{
  "head_dim": 96,
  "vocab_size": 8192,
  "norm_place": "pre",
  "norm_eps": 1e-06,
  "positions": "rope",
  "init_std_o": 0.0,
  "init_std_down": 0.0,
  "learning_rate": 0.00605,
  "lr_mult_down": 1.5,
  "lr_head": 0.00464,
  "max_grad_norm": 2.0,
  "schedule": "wsd",
  "decay_fraction": 0.724,
  "final_lr_fraction": 0.1,
  "max_steps": 6799
}
MLP neurons of a small language model. Each row is named by its layer, matrix (up: input weights) and neuron, and shows model dimensions 96-351. Each number is 500 + 25 x the weight over its row's rms, rounded and kept within 0 to 999. Numbers have three digits each.
After each neuron's rows, "fires on" lists the tokens most often at its 100 highest values on Wikipedia text that the model never trained on. A number after a token or word is its count.

L7.up301:514513497499506435503519482453482502472551481493478461524525537492512532535483534481479515544523500494510493478518515508473482464479501439487493534505528488547544453511527489520494482551439468515446491526450490534480497488493478438471512497511503473496493508491490528474527543492503505489459519493560492502503519519531527463513522560476522497462505482535513497469537509506530501531540515516471561522492498527497483536467514501451508551519515508456494474487461484495489499498546512514478532550468452528485505519487491512489539501519505513506499509507546499528512522473512477492481479502526516513474504525528479535505495506542495484501508485515503560490495515490486518512455471484541512483475487517484508485490514487491486490458465485493525525523516498544515475492463496
fires on: ")" 49, " or" 10, " then" 8, ":" 4, " to" 4, " not" 4

L7.up1240:487456526513542503550428503475468498497504468499483435518488498529541498519500517534504491507479481505467514550537502531541515497518497523491539501509468498473500460516506494497481472506503482497455497528521437538425441533536504475491492513460494514532508470505491447474485465480539499511512501502487479479462497463510483464510474536549523505485515516425512472494525514515518522526467507504496457487511498498507543480516510520494487481495532525506459494523481572568494442529500487508508509550463482505492490562489507527507500523518505484526526523518540547498493541545505520498506510498496493495482479479481506479481484504510489500476546473507528520495527506490480501504499511520513481490529529480489473468557524523458490522533509505524499501484512489499501502515491489
fires on: " to" 41, "s" 16, " been" 9, " of" 5, " years" 5, "t" 4

L5.up396:504481452521488542464469500478488525501506480484533463530492473488514494513527517537474530503519519545497462477492513552520503476547487517516462516535492494538532487463523511526477464492500551570510514504494527506480487488502531507548471500505489538501493517475505455458511540506502479558458556470467482502464502486501478506503510530490514505474511509514472485547508489488485469520458501516494487462460464461481486513493518538509481511459473499505515493494521530497478492451485455503549525536508506470551489488536520515510500491466503486495496491483436415492495450533471535463490463524472480506489524489514508494486489509501536527504465487470505498494510487547471493502515497526470464461533516512509470528494508489499482530552504452531479514482483493503464533514493487
fires on: "-" 40, "ger" 6, "ch" 4

L8.up292:496510512510507503471494505511476465469534484494540470497500485476451468535529499464476491502475528523485479520498520464525543493508493500513552463548497514543531574550517479508492430470485455543484484552519497520538519496527456519505516499524469476481510499495450506489469506537504493521501477462517566507474488480515467497511500475493464474482516483542495455504481537521489525495485496501479497457496490480459525420502534505469469485492526523487531531527476495508482546518492500489548472512505504488503494523528510502499522505516497466512486487491478464521500516508491515459491516488498500503558478491496509509513531478510485479454504513513499486484539542459523497475483430482475496511486527492528508506514487463500547481448501514556510527488448495541480546503478495
fires on: " the" 47, "s" 4, " |" 4, "d" 4

L8.up1187:473500546492483524521491502502497499510510475542522495541473468513493521458489542497510504497501479505464513504490482544515541461544447516472502485486518493535512508495489522521488491512532492506505511536521535485512505539494510543527497479510477509499467483537510462454504487487500462504510522503505520479464458497532520546508463511492500515463478504478493472510507489519503450504472462509466485498513494498494480498529510495487480431518528448509509473533503475465471529492537499512525503539510509521450497444483499460499473485531484500481529503505524456495496536492500534483507463537509476484475489496505500472529486482473525480526456504529507491520498522515467487475504476496502470478462504503490477453474513429486474506458516528468522522461546496480469480537474554
fires on: "a" 17, "t" 10, "u" 9, "i" 9, "n" 9, "ra" 5

L5.up1304:524498531504486503474489515524488573465553507501556494499513482480490500537511495542505486495542511546496513504500499481518503494453495491552496510528509486497517506481495520495505463551513492452520505498493479509455503529521500501540485524507549484509518502465520481495480523505476528483492520486492507491469517481488490475495506503472452500482493510528540513510459544497506494481508452490507515559514501525485523481536560481517468555545504489495514523507507540431477485492492515465517522479527542492493493501518456475561520518501486484507503493505496462531491511534553486484513499501482505488524466489527549488539508504534507489426443465500518510537462484502507497508485505533474486473481487518482510476517512502489533514524495502477502548483505497478524489465482459
fires on: "th" 24, "t" 13, "et" 9, " Po" 5, "inth" 5

L8.up39:530501509464468458449490552508501488543501502482533491486489457541509449476533521503473468511478496546528498473516526556511502532486514488506484554517488464498510481511501548504526517489529465527493493525490436480470485540546443518493471490464465510495539484513500485490512492486528480500534505473504520493465537487477525471471545475572529491456499510530528511469474489453469492486524520493494513485503503503531515525495501512513466515506506510495504524481479485499479469502536447510508553434473556501471477540495508536482506479502503501454480524465498538537517481518525449495513462462510461553496507531481496471517553530522504548487568462525560483526521505533479493503472479526476519477494509542510497465470484507469497503505517483571475479527487495503528489507466516
fires on: " to" 67, " will" 5, " would" 4, " also" 4, "t" 4

L4.up1407:514496525521509471530506487513509527494514496517487478475496476523538477469563509512509533509529470519475482478525494485528478487485526451544461529472543461484491509461490489521475463527495509519513527534491469561454477518521509475427541543469487488536484460488496513516496540504515489519492482478499535469446490483493534511530514477500527521495506466521524521505470525473522462520494467531505543530538474512489521496492496527480507527505536499506485479518487467508475470481501501527506528516490524515488455493501503541472471520537497494512440545487450497494452508512498506455511474496456482479532490513488488482499507472520528504474491469520514528519474508525487518477463496516513467485507500466546535514463495470508538532485477469526451500506490518541514494471479490
fires on: " to" 27, " not" 15, "et" 7, " of" 7, "t" 6, "ong" 4

L5.up784:512513517525519477488474485503492527486464483447489494539472486459500498474503523480547512482455523528543450438522499483495507497555513503531494515517464478550444521483507513544547514493507512490474515539475523531508523481476505511500545496501456461527517537499539491447539518474530459530517550523493506490512516464442503444489507456529498493471541484492473488497451536531497484489511454494520505456526516499458521511500512469494505523449464495492499489513468530531522489486495503510502505509520501534466471517480529483478506483498478447509541522519475491521464468540510477481525518498496502514464496487501546496494551511456488508508487463539509526446505530521477499521481531492495504481508539523508490459503517461528487526497517482507509488469510500498481509505505547
fires on: "'" 28, " and" 13, "-" 11, " or" 8, "–" 6

L7.up1023:474535494521503491500513484516487498517478516516521494497515503512502473519472478470513494516465527447459511528486481477469511528521502492540508550580474491540472500502469507521563450469488512495509526517531545499553474474492536442482514461502520509517486517506464462489553506509499510469535485454515461475508551500509510520511504520493500491512512491476541528535540465531548539538487489529520460510526468469481470534487533478497560458479516463479480479494509506498502491464524503508502478448479491497491494496499541494545510520475459505462502513511509487517484525561521503489507487489544505508491476486520461518478494475486507505500472474486510532508475471498487507509511507494478505523489493516523538507481548551523527471548512508501441501487496507520483492497548488
fires on: "." 32, "," 23, " |" 7, "%" 4, " 1" 4

L5.up73:466579512499514484543494497503500515469503521499517483542541493482536455486471525514488468527529526460527477505510460505538464477529508521499476477493462517526466462518501470521493474510463481478542439483479548534465497471489512476517482468554497537504516508534527524499537516521477519533522498518497483478460526463521522472457495514504492495484482485483497499511533512505454500518526532512518544503487543489493509514473537468517531492508527476468490493535474492488516499496468527470501477500460518517510547492516528483516511490437520504518522515481532509497491529515491500510472510516473491544493501503515500518528493455525482494478562471481500503565548531501460542546477479501461506529488531470499533508493547524488526534527485494474478492500460473497489505471494498
fires on: " and" 38, " as" 23, " than" 11, " or" 9, " an" 4

L7.up160:419490482494537479454516526488468452512479515474501461497486510512507479512495473549508504483464518485512466489480490544513473490465499528507553483481490472500502487501492523523516471495501501495495540486474488499487467511496462490497493524498505448511453540501502535504459497495530502522492511486502522481457514499550504525418507480461501479467478482460463499461505471482516493540456501511458483491458542527492529492474486487468497497490497455470557491480486538512498508541447470574519503515520507482498498489472485526519473512486497487491516505497475436499486502471546516501445501522501496494476531498509500529497483524520535506478480526492529479513520549539481497482471506474485453503514574488486496498536519485483556492491471484466558522466507523522500511443540513
fires on: "'" 23, "-" 22, " the" 4, " of" 4, "\"" 4, " to" 4

L8.up179:501519500494510510512508492470474504487478555549497500527466470489530494523518505487500519522500479488492536479524444552449466543509504502504506505502502519536501538497489482505532532452504475500538510507508476519532524462493497483496475509509512550506503466510505522534526500515502510514509481464484527499507485525563502521478490490516490483474500521524528522500505520539518539484536538481499517552487471476473528512438489505465469501510551527493482557497496555474479491457490527491488514477530520447509514490480523498504512507520483520474526505539461493472490462513493468502499517467469533516465506479469508478477521512481513446472510460453499450528504453507547516490486476488506520505438454515478496435458511449461547497487502512486489477515508482528500468512511526
fires on: "s" 61, "t" 9, "as" 5

L5.up300:500528501515475469551492502474513476522466511544499481538499491453514539481537507527493482475496483515437503494507472500484497513516461473461479485492528487521507480528545477507497485466497457476516500533473539471462559496490473514511548534539492515503531515520480513495470462527527502469505498515546486468498496521485472521465468489465498488471504473520495448522509494489531542476519500481509478516509484491465520552492519530525509470485499547478514489506509534454485464483517509518486491552509521502513473454489529501491476507546493478513511485477465525471525479528481490511476455527475515472473492481485531491522461493459540544478533466489479493458540530504544477489521487508484576503514526537480490469538503525470478555517493482483495516487469514520494495472471509
fires on: " an" 16, "r" 15, "s" 11, "dr" 5, "va" 4

L5.up1224:505513530530494529477490518524516447514529485513495490528476503465521536515500493532515513484510505502463504455519485497517539470503548525517483488513495505517544468539507499455517484516484481475520524506508516475472504491530453527552504504486484515464486496523491471495510465499513504534509526517510474518534487439477528486521488477511522532474533455476456545568503541485470477533445517490503485545492491510454528498515496491552496515474460532495518537483518497460479470501493529528528493492485524482443534481473501507464496497463528505510458481506515471525488557497482507486508517461519490484478482480483523495533487469437519485495479533535525491503521513493512468488477481523522484494494524443547521480523500538428517540518477521506520503467483504483482537538527491
fires on: " |" 40, "," 27, "or" 5, "ule" 4, " the" 4

L5.up852:469482511467507555514532515499521538514468524524543516524488478486516523495492507515495517494498504535452524477521500445509517510485458504515531431518492489518491444464496466470514489498531520511495508535485489439505526505496486516474489472521515494502496489501469470513501518464493540505516502489515546498511491536518458494471535479469488481511507555536485502543473470491502499489494501495482515550468491507521490506525527504513564493492508499495530490516470528468500507502514518496520457473451505493461473459512507538480493502469489512536497484520491477524466521497491556491475489487512509514466508484509489482512516458514466497510480463492472494505543512522483488473499481470476511524484519513482495488509437489500494505488493498468492554505488519512529468489521511
fires on: "8" 17, "ti" 13, "9" 10, " 10" 6, "7" 5, "atic" 5

L8.up321:506495507477504536515478495514493485488505493489491480558490543447488470526504475490500509434479518495530521489449506562541522468517499525491515454488517503512544507492502468518497502469487470503536511553496457510515534533500502515491469521522492484554512495501513473481522526519511509510539507439470533451520485470502500517515481504479506552478487486530498481462512483462507492500491509500495517498502506495536450520494506527512480525468559500505532517457473442513487499522484457488512516491529488508545497516511519462496495535496524443505494506483498537490480482534488525447524467488464498457539497510488543499514491484524497484526508509468512481528480511558482478439498494504512482501516498504475457483468524496463505457432492440551492486493449443485483469527521500
fires on: "d" 27, "s" 17, "ed" 8, " of" 8, " held" 4

L5.up630:488516491472517503446425463512495523504495535490545482510494477538508468467474527476507505472502538499501505473514487491445519507501530511521453483513493532494438523467521485513462492476499449480506521485476489513533506451495511492478526496503529516540530513471516444548527478542477522540508500445512489475504533524522513511491485525518523495478504474541510537513514482493508508496509524496505533502499504466485500486526521509516501452493510489461513521498533513503481517499506475529510520483456493472474501490454510522553527487433497501478531496426497530510524490552473458471495496490494486458491548507479511547487553506493468479498541499522521521504487506492490496497480499500490520501533490503499521556515506521480507522508527529465454526472537464490462496545509494
fires on: " and" 14, " or" 13, "-" 11, "or" 7, " than" 7, "re" 6

L4.up177:541552473504487464507489560479464539436519477510497496494512511486498559520504518512497537558507518479520496480502493493517488501518522510520513466444533497500525490457489511538490509528498488503550529495537482526536465494544507526511530517479448493460501476492540494488489483536499501500503457535537518458513469494483489503455474497485559481463518505512514485549476458478467534505517514482501519480429496492537472492495511506519495553470483492487489447520540530494534470496476519506513504526473496471486533462534474490512502533513507481513488508488480490515530472479519531474505519451474526468499511513502431467486435491526495537504508539527509481487491486477484500488464524499524530480492498497461489510483500491493540530489515488493527469490524511504498479546506488
fires on: " of" 25, "t" 18, "can" 6, "ce" 4, "nt" 4

L4.up1247:481512475492521541483529486477481512537509511478500522511519484524492490524500447499538448498438500505469498504510524528493452460468518489507474470476529532482537496531487474505479464512471496479537516538502518527501521534471511489512459447573520518513497460527470531460490509489469490518490497514460450507516501490495431498462496489529565492485457475499493494543520494509495475472513485489481504564492534504441488484540499511496531507507512493495511546477507507533489512507486498527523488496496485516538487487512484472529534500532521501472486541549492542503513495497480509501457524504492490513469509524473538493502499524518495528511508509508511515444510522506522461543496504542481483485506453530486528484463505507536507477500511552475489526506512456483491538531496503
fires on: "-" 71, "|" 8

L5.up264:515477510476458508518506502514506477471520503517510475484498486486488552507509449457532513478472502498530530478479514531514521498468502471503511536521485543559530535534486479501533517503494483493494515503514492534497564530505521483501482445520504524512482507492506513494484545497526469485513494513455515531491483483482561542468498489494455462508517526506532480499506542496511497520487470475506497513499514503482492473507517479482487528509482516503481525478516496516545446485431517445492500494481487519523493488499511543473488531462521508472519494493428502489510478499490523506505491477439520520472487520464509499536487542519471447456514501468532527482497515482471476498522429541522510488513464504493534470503518522531506527494501463491490519510520458517534447500471442
fires on: "s" 40, " to" 9, "ug" 5, " require" 5, "adi" 4, "d" 4

L5.up664:523552494495486537478529552504469486496489501534524499463502490529496532527481510449496501561492500498485496504522492473501520475568494468527494510452502480500455451485525526533495501543494506487511511543459527514530544484519505499501457460482511514507498485493482531496514525432466553537490461572516535505495502520465485502493490551505507496477513463493483507496523470502466495502504478458508508480520497515476483492458528523500542509516495498485532565513504493513502496511495538520505467491484494498482518498556509506508538513509506502516483523498508497485483503516450488470495485511503516499483473498493503498527499499540509483487530516471536480508489486475491500531503465524491471502483529487465534526470548510429543475510495525486490531477494491480490514501487507
fires on: " to" 38, "-" 10, " and" 10, "ly" 7, " he" 5

L5.up210:494521511507497537531453513515460481480471508514498526526482498491513477488518482548507520509502463520518512515494471501517492507504529499526486512505523494495491471487505519501467489489500523483525515503483502561468475546524516467505500462506496507494486500464497549420507502492513529449469479461550484476500460473524530507477501509511461506453484540485512510528515494513535516481479487478526464524502525470505540510507513482522504473509518512479500486508498582487517526475477483478504483525473514442477460491495480524476470501480524526477533510534472487521542448486508465463476478507475522467460544461490511485493459510560509512477506523522497550447505488513524542507509480512466464498516510528481495530515504512531510500573564554564529580433521492475452484497478469
fires on: "-" 89

L8.up644:502477515549523547461531516522513517513522504510520506508510480488487496494453486443505482499529452540468457467505512495514480490514477500464472477508467526517512500462500482455523489497485477537495487518522502490515498516514546539509457440452463496529491556495503478516512503490588512476512496490515523528475482495521518489498530503470555472502521473509466474504467475495505510493522530524525540465509498494500496516485537492477492480528518508499501486485464548437527463536526479467492481536553459483532511517507507494501517473532507478454568515522503507517478541470497513510539489487506499549497497499495462507491468475507524498488493510511515476514484528523516514507518524497545529499526507501492503463460543510520460459466533488487523500478491510550482497456494506
fires on: "-" 44, "  " 17, "\n" 10, "th" 6, " his" 4

L5.up563:477519442458550551515476512492425499536497511525522500465519528562522508495506538517468495488488525521532479536485532479542487486543486479487561513450523452470520508490513516513488504488503497492524487493485502509474490510473466497469493503503484482495501496499499508526509544526475488468493464516454514499544487520507544510487497520516523474488489446511511514582482466491514498497542510491497516520516533527537522473521543563529484506465506424469494509517497469463498495511548474492495490531510513472477495497493511475496522495478526509481500532515524496488490544497482444506502477525514532474516523512490522496530495449542504507462528479539505534475500482459484492502481480502482495535475502492482491481479502500482493501477516481501471502494510527504532488512559520
fires on: "gen" 14, " and" 13, "-" 11, "al" 5, "acter" 5, "port" 5

L7.up1204:560516487472517484497447497510497499459508514458500503474493549494482505531527488481547481477474483508453508534480457508518452473545492506523472462538490549527495541493505518525503498529503523511509450508488498478497501500481494503524473535499495474514524492503496483543512520509472482508476467503497525481496461478518489473478493496527483522498500500485473506514542484501511536504475486477488508517539487525500481526508504467561473528531486536529542527513508512462463497515502533524511499492517451501518524478505409480510516501520533491470507516528525453477493504528512499489552481535529510505495459516480536477482486511485528493503484444508510484508535519496534489490487486532500485499483529529478482500464494493492528467477527492483517471463458503481493460571506553
fires on: " New" 22, " C" 18, "iv" 6, " W" 6, " of" 6, "C" 5

L5.up1147:449516518490457574527490500504470502482524493495480529494472481518468533486506502452525450499461474512507517543529461455496522504478470487464474526565472518511519465513502545491501457509515494547506498486522503478489498505496505479545487539493497482478509521523536503504536450535507490484471493505551539489483470463479466497493499531484498463467493483501522480510504489511539543509506520513519500521497459516496521485489505464512502532502511486494474479484474483485488485528504511487482500502478488461508467443561493489474519507511501524484497487490492506476497494490538476468551456501501487563497489457460490527483482466504486457490487429451521499502492504528491525491502546465500492494495546472552498493463495521511496471551546505497496495522510504521507500508519544
fires on: "  " 59, "der" 8, " |" 7

L5.up63:538531505515484493488478475472467504479483518509504483533528482521513504499490501488542485467495482496463484508505509443477500538494510496519507516484492531470430490515487445528509489492511539542521517551472520475497505465533482474494512491498494482499490474543530482473472502489460474503490533558553516509468505514487483494455499494505511475535490487533513481495486501462502511494478486469532487553483479498511490506520488465506537513551546478513477501472472506507535541496531498511487455504492481492522549492521495515520450504445472505519501495457480518452471503512462485526473506455470511511484455536538510515473463515517489566515553537490478473485508444476484501545513529482479489493530538514466499479461498516472485507502479470529523477498478495466492466498544518
fires on: " of" 23, " an" 18, " a" 14, " in" 8, "ban" 4

L8.up821:482476513462493510467491493490496500491511500539538493480479490509490558546528507548495506508490460477478512491485528528523494512526493473532514512490509513504495487541456468488526556486487533487510494468468475521491551497547524482475492510549477470507517532541482424498487508544500515527453500529514535486515488504484488502487487481514502505488513491529493562471538520497474534523477498501511497508492453539480496508494494495498513464529532524480523548521460518475551504513446480473502471479481484471455473472501526549465500536458503501539490487513485529563541506469502513534491532523493481490503502467507506504484510459482539498484532538560510546531518518485469515507484485515510473513497513532509517473467499525468513493506496501475497508466510502473492486530511526
fires on: " |" 51, " the" 16, " in" 7

L4.up931:486506483483536499459480491492512500518541486456505534534502508535484485483467490534490522513508475522467505517518505513482512514522542572494501491466512490551463501470514523491500510441498554474518485523505506501481477521492498443450477505504514516532515493514523484474524476498520514500538468494563462501473535523523534512506529539526516462465501535497488526492506499493457497495465503527512505493465453505496478502472525540487481481502499524467511513505522507484468445455478507467493473504495558496552508479518512473478518528503497546482519577528467519487497537511524482519518524479481469528483507539473535484491532544518500544496503490466506486487457534478475517487496441518545507486513512516520496460524485505503514519490513515467484487538540513475506530527444527
fires on: "s" 41, "t" 5, "sh" 5, "n" 4, "lo" 4

L4.up943:505502518532474520547520493483477472541517510521446491512495489486516531467519491533522487479476496486492553521523458489504499472473522481464474506474502545473510523501500505499481509487475477484487484511457479525520516500451503447505539544509532518544463488551489555497520518495507525496535455494486530490562482524509478487506499496487528474503465504488534530476478475546495495467487504557503505537515510561482539515509489516499523521468490545516483515511429525518511468512534502495478512520505501494469529511478503519510518519521479489497524520494513519506523519533517513501498522517473493493495522528467501488504501504524527473539472471491518470458525504460502496519480530474458460452482448534494472524518493484512531517527486469474464496487479543521482500511471481
fires on: "s" 14, "n" 11, "nis" 10, "vi" 8, "si" 7

L8.up639:560485514475487488446472540473488515519504493473503513483505535511467437522524478534472511496472515461491528556484484492466476472516512472520514510504510520515524465533473482485506490493487523516496493529505494558504501494469526503544520506533474552530453480482556552488488502522463514536522476512537482517507496528494508490505475512481522528472512452511540531548482494482505477503524545498468491473481498483457504501501470486487520495502499478431485533487508531508517547500526490515479519496496504538462504478493502489496493491474493466519493499530506527501514508491520482441477510516510500514546485522490564466517486475517486511445462477523508529474440521549514543536456497482527484502482497520528476514490505521478517514449480514507495514464417496504504471598535496
fires on: "-" 26, " to" 19, "–" 6, " January" 5

L4.up33:517443510534481543553505508494546488522553537517497523505578508521505497513491530495500493535483502492495549513574478543464528463528491535483488507472464483483521511508482498516511475491512486525522502491494494531492471519494501483513520548460499519512489486526511456510503533480458557461497515518487442499544470494498500489500519521511503483519472493470507474490493497465509496511458478511485531506484514502503503501549467476479521514498532505505449472483502545498506503531473521474532488495512542498514487495506525502548534510488488488486543538525507469470492480513513490512484464509514507516502507504514489471484512517492503535513516499469502493461477509517524481504489502517497482504539498495471468578501514535516486527474509510491514577489506496488499531512570483
fires on: "-" 43, "." 36, " of" 5

L4.up480:520524506526528468503483499499488492494553467476492540493461525463598481506490488521503482465512506498499508518520496521493518493440527506503498481520446487481498495535522524513481485566512536554471504522521446515527469528478530486477470534518468505528473530489501524500501467515511509512504506498516564487515456546522463516493495488472514487446508516490498508464512518526504501520536504530502518447480507528467511495504522500471512459488509493512470522542495511502479523488496508524490490523514490463488496464490448520510468504498510455495448466514495512470503493535469466506494514550502539469472488502491517466509464466499508507526466491536505532508483480511474528488481486461514491484515527504483528505525481510484510534433463498523504513495498520492496534518561507
fires on: "-" 99

L4.up1221:480514482503490527480493506477512482496503519511495522464515522525538511540509485491488531537487487540488507527493485504517538546531500502499449482506500524510479501506438505495505550508535486510505476530500485438481493491497520446507503519529434496482515508510436510498471466491534480490467495566506482494524546487544500460478493546505536561472463496535498510555499458479491485508507476450521489511549505530504509498506518475491468475562477493501450512497479527500469498518511517447498496510518447482474532494532534499454517504491532493447486507563490483516499497509500473482536489543480486528488506515485468491497460450510469485492487519468494496504487547518467484481535509490493506476525487502497528477478519511468571480474501490511481523499515480512488465487513547
fires on: "=" 54, " of" 6, "at" 5

L4.up134:538471542505473484523491496488507504499517523465499512480509516464499562536480489516513491478515500545520531466454529485492508444501488424456496488508460477523444514499515515519516513557505499503525481508511478514493535484496529479496469488480528510533433550471530471485502481468488463517469519483542520512492474475456471450485534506524478477514476541494483499512535513508505471521533489503499445485535508520474510503499504498477537541489480533516513520491470547521465515471527518505483476537539487484496490482458482499495531454490500478536507536491510505498505464489467502521512499493526552485498558533502515495477485494498515500513496496520468500487482441533464500505517465496488483497484518518520520526445482492491499495480509500493514522507507491514520495511463474
fires on: "-" 28, "ti" 19, "ki" 13, "isi" 7

L4.up246:486523477488510520481529517552475518500517501502542514523473516493518524466539466505472521487501518474500520539484524531569517469520527481510533496511513523498536475489424509493430528487513468513563548501500482469481487486515494497530535512457507489452474502490482449507497408546523485497476534555549501485459519484458457478487509517492491521505512504487500506478499498477525539477474482512532536484525473487515484532498472506511505470551498510509474508512492490462518472483533520525500486515494503489535498495519501482490514529500537515520504479485503526503507506478462515472493493520529518554514524477517518501514482478498533517474499538515565535521482480513548519560530523491532515491486552519478458486496507460496522525492527514480496443500471495521474536526484483
fires on: " 18" 14, " in" 14, "on" 12, " that" 6, "tt" 5, "t" 4

L7.up960:489482508514489514536476444480506485488466470492518485497537462543477521500464523499513488482525493488502489497485479514483424493551496529517490510516535575485480520509491503549519525539493459487502513548485477545483516539525485504470482504520492495486512533477516512502460476532516499510450548515493519481497486502499524518474464497494502485497527477519532442464481521510508427493483502502469497530502467523521475495413449518499491503535499515494443547503522533481496490487510549482518467485500485475504498479492506466491523496506451510505532478523457504483505490499525493503497469468492505500534498446480480458521488497465545496471502530491521468504466511541503517503503520577486537489460494538481511514529528481452479517504524485504517493496533503471485508524506481
fires on: "r" 21, "s" 14, "m" 13, "h" 11, "d" 9, "t" 7

L7.up869:480491509478521543499545511488452479523470518468518498487542506509474520552521515513509505497493477506495489509552521526516492500501508467544523483504523504472449530510502574527528540505536519503493487475489509464500510475490551507467486511490478502517534484486497455512472489488512485508489537533478468502520482553480489482507492513502532490405529502487480494508521471479517507495494488507461532506532501482432494447494496476536507498514465520487497496508478520466512523420526479495538504523513516509486485545522532527482507500513500494478518486523562491485513494503490493548522492487519525497479465513512464479480532529489483527500508537552478518484446512491453492537494462536542527468495519517490529489461489476483529453511520504457445536553505486505494486501525493
fires on: "." 32, ":" 27, "," 6, "-" 5, " it" 5

L5.up685:511476473534488499509444473500486509485547483472491446494481517511497480506484492499499476469492498489484503501506538535526482491523548521492501543533455512495526487518550494502504537493513479500532507580516478501505506490482508514555469478496480500468472511494516509514521489514450464457477494502517457503500527490447502496495498501484484519492507486550500476418478507483464522510473516543514533492465498531508498529530525469500533522529506501517514508500475515471482530474517560517549480501530506488564506483480484496525485461509512532472527502510518547481472495483516508485485535485507481519543486490457516476504507480526477518467529528491538505480545481510504512546540510484450502493518518485532479467474504531505536496502519496535481531511500487464502491494503503
fires on: "'" 51, " a" 6, " in" 4, "on" 4

L7.up687:450482507486494502509484513481538490494478498506488481498444549493508460514541492502495516487530524466471497516432537507455483510513513506499534480516477487507504556479504495475557527524517466491501511505507492486474521503475501478527469533504422479515479497517531478512491504537457499494572512522516486500470513524509485456496524461451547545521518488501519498507503493511508524535525524539495505468457543478465515528509508502500505468488529510480547468482512483484521524471501502489498481532497489523451509499535524499515485514521487509510455535501508513546500496438506484501479484517496521475490480500495479496511497433531467500538444428472513485486480520532507563476513527552498501503487406553519498492516514529518503520449487523480492544481505499514524473519490489
fires on: "," 34, " and" 28, "-" 9, "with" 6, ":" 5, "|" 4

L5.up186:510482459454517499480469508467513494522504522528537503535510528520474533518525507530499551480505499558472467470492506449510549452535490500508508526447521499515524522497490520497499493441528488476491466495504469488430451510483488546536536541490437500455519519551518486564486488517468493487454530499500501475465488503463513554478521496509488451519487511500476502480516535466504469454500495555484526469480463476504494524500539508507465549521463501511493512508529468476494512489485513509469530515495528497514541479477439453464489536501533486497532545467486466492511515514483502449516515495532517547459506491474541480434466453519468487513519513523509485494480513508500521487504504504540510527505471516481474498512544508500507516479499486473494519518495513462505495499530502
fires on: " and" 45, " of" 14, "-" 13, " where" 11, "n" 5

L7.up903:474519518520474516524508525490505471497492511523474509556496508477494512481489460527515467474545494479485498495501471482469505488504497495529492496535436515489478509491484480505561529533492487470536495549476493514485527502530451520494507560497489501488490510524482484517510491502522485515523510489467518481519490442564495482520551474519508527461520490520521518513550528454501527472545513523523516478479529491476534521493465502503521486478421483476539501523489516535508538493514481475539480487477502481477485552572521502504553523474479485494506453478481478503500541534472486540476506499429534497465450498476538473499484488497495508500551491540498464507478499487456498514511473480480477509477494506521501504526504517472539508536483488484490517498509517461537508508504491
fires on: " the" 70, "," 10, "|" 4

L5.up1345:454501470483469492583494531465533458513523562501490545515488495465517496513519493542498494531493516525535498499473483536512454411491526513498511459466503530488484465514460482556535499494518475473561475458486498510451469525479482510507487495499468502507499489511522450454463490512444541514463489544498495487523491496498479517452484511470502523495494496497474484500528467482469516480509483497487515511487498472513481468526527512501485478484476494478497502467491531502502500499458502524490464502493472506508461504535495473521528524521484460500489504502478526512493487481499540467471533542444532518523530491531478490495565472514498538497519476475555464519497506499477502525467484554498519477517500526503494495520502517505515496497557515489479559484512466517491506517460501
fires on: "-" 73, " by" 12, " of" 9

L8.up982:554499478513485448493506480504541521536521504482484515501478497531548517491491540463482501528508502476465469527491478517467506480495523564500527480519470508503483524488472458511513458481476520503538504545472520528461502473543488525502492463495440512506531484508493511491470489486481509513472466491516524496536460524514516498472448503453517488524495463472477518547479467490470505496473475467551506470512498538498510483500497488528492492483528494477463531523531514493509471492464496505499472527476508498506496490488530550488525518524498466456456517523515561499490470498482505514524535528476508500494517470550453507473470520497509511537516484540501434458472498469514493457530466518494443520501475501505492509497492518519479456502500537454504525480488465580472467510484487
fires on: "-" 43, " |" 13, "–" 9, " re" 6

L4.up52:533486529490509471411475532507487535473512506519532465467493496530484495504516491507470536495481454516500466480449499522544548523470542501474550483537512517458512532483482475497515533549511523481498471533494509500470532515491525513520493453511494475499535536512501516483433491521522481479500511515548533484481554501485490501518529484506502485522519491492513474509515505503490576474482514504478508485467537487472484539488502488479448506519503502482513504571482536481469526528525523456455498496503486502496458500516502481485505529487501483503554526497491522485514508472489480488516475446489487472522464486549482502521474504506476473447503497479501506502506498511551471501497479477519488497517511540523471511527533560529503470511526472529553520490491532513538479515484497
fires on: " of" 36, "h" 12, "ed" 11, "s" 11, " since" 7, "ume" 5

L7.up1007:496481526513502533525456519533485505491489519507536489506519550505484505532536482465524481487472469485476539500488495535544503518557504457527524496514485509476485472454467488504497506526516489497508466480501497487464505515528485492475525497488475516493512484511489498483485502512465519466481535526511499478504529490471481526469528528523473533511524453474509449507528520497489517508466528493484467481491467524491504480499500475507462517501480518564523505553481550530510525549527519473459460493471514485501557589510513494518517506504537515456532438478504510492492552497510468492519531514543492521530497501473492498474501512506438531434519467468507527429491480497527491442515522530469462519515502516524502460512469502510536481462503473501492494497492496492456493495490545
fires on: " of" 39, "th" 5, "Early" 4, "stan" 4, "s" 4